config.yaml
n_layer: 15
d_model: 320
n_head: 10
n_kv_head: 10
head_dim: 32
d_mlp: 1600
vocab_size: 22502
activation: "gelu"
norm: "layernorm"
norm_place: "pre"
norm_eps: 1e-06
positions: "learned+rope"
rope_base: 10000.0
rope_fraction: 1.0
qk_norm: false
attn_scale: 0.177
bias: "none"
tie_embeddings: true
parallel_block: false
init: "normal"
init_std_qkv: 0.0203
init_std_o: 0.0037
init_std_up: 0.0203
init_std_down: 0.0037
init_out_by_depth: true
optimizer: "muon_variant"
lr: 0.00167
lr_mult_o: 2.0
beta1: 0.95
lr_head: 0.00462
grad_clip: 2.0
warmup_steps: 200
schedule: "wsd"
decay_fraction: 1.0
decay_shape: "linear"
final_lr_fraction: 0.0
batch_tokens: 32768
seq_len: 512
doc_mask: false
train_tokens: 319600000
steps: 9754
dataset: "wikipedia_en"
MLP neurons of a small language model. Each row is named by its layer, matrix (up: input weights; down: output weights) and neuron, and shows model dimensions 96-191. Each number is 50 + 15 x the weight over its row's rms, rounded and kept within 0 to 99.
Before each neuron's rows, "fires in" lists the words (lower case) most often at its 100 highest values on Wikipedia text that the model never trained on.

fires in: "for", "to", "both", "between", "alongside", "among"
L2.up608:31 28 27 56 40 53 17 57 69 59 53 42 57 48 39 58 36 58 49 59 33 55 70 59 67 48 45 56 75 58 15 53 43 12 41 70 42 74 71 71 37 60 35 72 59 45 74 41 72 53 39 45 47 80 43 45 49 40 39 45 75 66 64 18 56 70 48 46 67 70 55 66 23 24 64 77 54 44 23 42 33 52 66 48 46 53 38 71 57 65 41 23 56 39 39 68
L2.down608:47 58 63 45 51 32 58 74 21 20 82 48 50 37 62 36 22 35 34 73 54 72 33 41 52 67 35 54 31 80 72 66 40 65 43 47 49 31 64 35 66 45 28 42 46 51 28 63 55 54 62 51 40 60 28 41 46 51 61 55 47 45 49 51 74 27 22 49 54 55 34 46 51 56 52 51 57 25 26 66 53 37 61 51 71 67 67 46 45 36 27 39 50 43 73 73

fires in: "him", "was", "himself", "in", "as"
L8.up1190:61 56 46 64 73 47 60 43 58 60 41 50 48 63 52 72 44 86 42 68 51 65 47 54 69 72 26 54 37 61 22 50 43 43 67 60 44 46 60 58 56 56 65 55 54 48 79 06 72 42 61 31 35 39 68 39 68 42 57 65 32 43 36 43 20 56 60 68 46 46 46 48 63 73 31 35 45 58 47 65 51 27 28 67 62 35 31 14 41 59 57 55 43 46 39 41
L8.down1190:51 31 61 60 46 33 54 47 36 03 42 46 57 40 86 51 53 45 40 60 84 38 45 52 18 67 53 51 49 50 55 53 19 43 40 86 42 27 64 51 38 48 51 51 65 12 60 50 49 63 54 44 60 50 37 70 43 43 59 63 61 36 40 43 57 43 54 55 35 55 55 40 46 19 64 57 40 51 56 38 32 57 38 58 65 61 43 62 24 43 47 48 28 41 73 56

fires in: "in"
L10.up898:33 58 33 44 67 62 34 47 77 66 61 31 48 51 52 50 56 42 33 54 59 50 40 54 36 25 38 52 38 75 61 41 43 30 67 34 46 67 67 35 67 34 59 65 36 46 54 54 26 48 44 58 65 46 68 03 60 63 59 37 54 67 16 78 48 50 71 80 61 51 64 57 64 50 36 77 55 55 49 58 57 42 50 44 62 58 66 55 65 52 59 16 42 55 46 67
L10.down898:56 59 73 70 82 71 42 27 47 08 73 56 40 52 29 38 82 60 47 69 38 51 56 23 64 38 63 72 39 44 25 61 50 52 30 50 57 33 34 56 61 49 33 45 48 82 43 47 74 59 72 35 67 35 64 35 55 41 73 69 73 61 49 68 56 51 52 50 39 38 66 40 62 71 39 35 53 72 35 40 38 54 40 59 32 39 38 70 56 38 57 49 65 49 56 35

fires in: "with", "to", "where"
L8.up1509:40 70 75 42 53 43 38 54 58 37 35 48 92 39 46 52 64 71 63 43 40 46 62 36 40 54 18 43 45 53 75 77 66 45 43 65 38 54 42 49 41 62 29 36 53 36 57 58 73 40 31 41 91 52 64 38 44 36 59 38 57 51 38 64 30 55 37 45 52 58 67 52 53 35 37 36 41 49 44 32 67 44 32 73 51 68 47 61 39 35 36 45 67 43 18 51
L8.down1509:39 42 51 45 30 68 62 66 36 58 48 54 11 52 59 45 55 27 40 46 56 78 77 55 54 60 41 50 60 42 31 18 18 42 52 56 60 42 59 55 66 62 35 41 40 25 68 66 48 22 75 44 45 49 32 61 58 31 44 66 68 42 70 44 65 47 49 56 42 43 60 62 37 40 61 49 62 69 50 41 66 57 41 54 64 41 41 58 28 28 67 64 47 60 44 76

fires in: "as", "when", "result", "g", "how", "success"
L2.up1094:62 44 43 41 32 63 70 51 50 35 44 51 41 32 70 34 65 32 55 42 41 53 62 40 49 39 50 45 47 67 48 62 45 63 94 50 65 73 58 32 39 45 79 40 29 31 46 40 17 81 56 53 47 60 43 43 45 59 55 43 50 36 43 54 42 50 61 58 50 28 55 44 55 21 73 40 68 00 55 21 57 01 52 64 52 40 67 61 54 44 45 62 70 32 51 69
L2.down1094:64 38 42 69 55 33 28 74 50 36 64 46 34 66 62 38 55 34 59 45 57 56 42 55 54 54 53 63 37 49 61 65 52 55 54 67 65 41 90 46 48 55 50 44 31 44 28 28 33 33 25 55 50 56 65 52 37 47 68 64 48 43 38 60 71 23 55 55 47 22 44 47 53 58 65 52 48 54 28 34 36 64 36 31 47 63 31 57 37 63 62 30 71 41 39 35

fires in: "as", "however", "while", "than", "though"
L5.up775:60 45 30 26 45 82 45 39 59 25 71 40 26 22 33 56 45 46 70 51 46 61 83 38 35 61 39 47 75 24 44 53 44 19 60 62 63 49 68 13 37 31 79 42 70 53 69 68 77 82 53 57 43 48 51 49 34 65 52 58 70 65 20 62 38 40 72 21 73 49 45 01 79 81 50 54 20 57 64 45 61 33 57 56 70 48 61 46 70 48 56 49 55 57 45 54
L5.down775:45 35 49 41 69 65 50 64 51 72 42 69 61 68 50 32 45 54 42 42 59 57 57 85 57 45 34 71 47 40 39 70 50 46 49 47 43 33 45 28 47 63 24 55 40 51 61 35 68 50 60 64 65 66 31 30 40 70 62 49 43 24 62 33 36 51 10 35 44 32 56 49 50 63 35 58 60 17 52 38 76 46 64 52 52 25 50 60 39 42 41 22 57 51 51 33

fires in: "with", "46"
L8.up372:46 50 27 62 37 25 33 43 38 62 34 54 47 65 68 73 65 52 58 27 47 54 26 67 65 34 47 47 53 51 52 73 58 56 63 39 68 34 74 36 75 35 62 11 48 49 73 61 56 19 69 48 60 44 57 50 42 38 47 44 34 41 54 28 55 60 39 58 64 52 66 60 55 52 27 60 19 62 64 62 65 38 54 42 34 67 41 43 65 42 51 51 44 51 53 78
L8.down372:61 62 48 47 59 51 25 34 59 69 59 44 68 36 75 56 33 26 76 41 56 32 37 39 77 36 31 59 57 51 50 59 66 31 30 62 57 86 38 31 41 49 47 62 83 46 62 47 49 67 16 31 29 53 67 49 52 36 51 36 62 68 35 36 57 67 41 63 61 37 56 26 44 51 53 35 38 25 34 14 32 72 36 48 55 43 49 54 57 56 65 42 51 55 34 56

fires in: "he", "they"
L2.up935:37 46 39 83 53 51 26 69 27 71 53 71 18 70 49 59 35 27 34 62 75 50 52 50 52 76 64 72 45 55 38 63 54 45 55 45 54 51 49 50 36 71 28 18 47 50 29 73 42 67 67 63 32 52 57 80 40 54 51 50 25 32 44 47 54 80 26 67 18 15 40 79 29 57 55 54 29 43 41 42 73 54 34 78 79 63 52 52 57 66 62 49 59 51 69 59
L2.down935:57 30 81 35 36 31 41 55 44 60 57 53 52 40 32 40 19 43 35 37 56 51 59 50 46 75 44 57 41 42 37 57 39 62 39 53 57 53 28 63 71 34 71 66 41 45 65 32 65 42 56 53 40 31 59 46 36 60 62 64 28 42 99 25 50 42 39 66 62 19 32 60 34 71 61 42 65 52 42 11 53 53 49 14 56 59 43 58 62 40 45 49 38 70 32 40

fires in: "place", "played", "appeared", "play", "over", "from"
L2.up517:44 43 51 48 59 46 66 62 58 30 27 51 54 30 68 61 52 65 62 55 79 25 60 29 44 60 28 64 50 28 48 48 26 27 45 45 47 44 79 44 50 53 66 43 48 34 41 74 49 30 41 16 58 52 48 83 31 39 37 49 40 58 51 63 56 58 67 39 74 32 43 47 47 50 36 12 38 54 28 43 88 36 49 34 45 73 42 48 46 38 54 20 27 44 53 09
L2.down517:72 50 38 71 55 40 43 57 51 64 51 35 57 68 40 51 47 76 46 51 35 59 66 19 82 64 39 73 59 40 52 53 54 73 50 56 37 76 41 56 47 64 70 35 22 54 29 35 35 78 56 78 57 36 92 48 42 69 84 59 34 49 33 45 57 69 59 39 44 60 53 38 62 36 31 44 56 47 79 38 35 78 32 62 65 57 57 76 40 73 35 46 41 21 42 33

fires in: "is", "as", "was"
L10.up274:34 41 31 54 46 65 41 48 46 56 50 40 19 55 65 58 35 47 41 42 44 53 65 49 49 29 29 26 47 51 55 25 60 51 39 39 63 64 57 46 68 55 37 42 34 42 53 42 59 15 63 76 32 42 44 33 35 65 47 64 44 30 47 68 30 66 60 55 62 52 59 60 32 35 54 42 49 51 28 50 19 17 55 54 62 35 30 38 42 49 56 64 43 50 42 56
L10.down274:65 57 64 55 71 63 48 39 69 48 70 60 39 59 44 37 36 57 50 14 61 65 60 62 56 44 44 25 39 48 14 55 55 08 50 31 51 65 44 35 47 39 60 51 21 81 25 52 13 61 47 69 44 45 34 56 54 43 81 78 55 42 41 83 40 37 56 39 61 38 60 40 37 39 45 48 54 55 19 61 90 58 85 44 67 60 51 43 44 44 30 47 66 49 47 72

fires in: "became", "as", "become", "becoming", "be"
L10.up950:41 47 83 31 40 47 75 69 41 44 40 66 36 50 40 58 83 36 34 65 54 64 45 40 56 27 49 57 54 73 40 62 63 48 47 43 44 40 80 43 32 45 43 40 37 25 42 45 47 69 65 47 68 33 00 42 31 30 63 24 40 52 58 60 40 36 62 75 46 68 47 38 53 50 40 53 62 26 28 57 33 60 67 44 69 53 67 58 43 38 33 51 52 36 54 73
L10.down950:39 54 36 31 34 60 71 22 43 40 74 54 52 39 71 29 41 55 36 43 54 37 36 56 51 54 40 55 35 42 45 24 33 52 42 36 42 57 90 24 37 75 40 39 26 64 47 31 27 74 64 51 27 57 47 43 63 76 49 50 76 28 58 60 67 60 31 11 61 73 44 75 61 59 58 53 54 46 35 36 55 49 33 46 61 55 61 60 54 36 58 50 47 35 51 56

fires in: "is", "in", "but"
L8.up666:39 30 62 57 32 52 35 77 79 40 63 67 45 57 50 38 52 21 63 48 24 49 47 58 45 52 39 44 45 41 50 53 55 48 66 42 69 58 63 51 39 45 82 47 30 46 39 55 51 33 54 74 64 45 43 45 49 49 70 40 49 35 69 67 67 53 66 52 60 37 82 61 42 72 19 61 55 58 23 59 59 65 39 55 48 47 41 39 48 66 77 71 46 34 53 41
L8.down666:56 43 51 67 52 60 47 59 23 38 60 61 45 38 66 53 46 56 47 49 29 69 34 53 46 55 69 63 34 51 43 45 51 49 56 24 28 62 43 30 53 58 42 49 53 86 50 50 30 77 34 41 54 34 63 16 52 42 53 32 64 16 48 68 52 45 46 60 54 62 55 41 39 43 38 63 59 65 43 62 61 23 35 37 60 54 68 40 61 26 43 51 44 47 44 40

fires in: "his", "my", "take", "took", "a", "takes"
L2.up366:64 52 48 45 35 55 66 22 58 37 40 51 61 56 51 28 45 35 41 66 33 47 64 42 52 64 76 77 36 28 69 36 66 62 41 42 40 37 51 50 39 52 55 60 44 77 45 40 49 34 72 83 13 57 67 67 32 43 33 60 44 84 49 61 68 50 58 47 35 52 52 63 54 42 66 72 47 82 46 23 45 36 56 39 24 42 67 69 56 66 45 59 50 41 52 83
L2.down366:53 63 65 59 45 40 48 58 31 34 53 28 24 60 46 39 54 56 74 40 44 54 40 24 62 44 45 17 09 59 43 39 54 00 50 57 21 99 62 28 39 67 46 45 54 47 48 37 64 27 30 50 78 44 38 51 50 70 55 29 52 65 59 55 53 29 54 37 58 62 38 90 69 68 34 44 62 25 64 36 60 54 43 61 56 60 57 53 29 41 65 60 42 35 24 73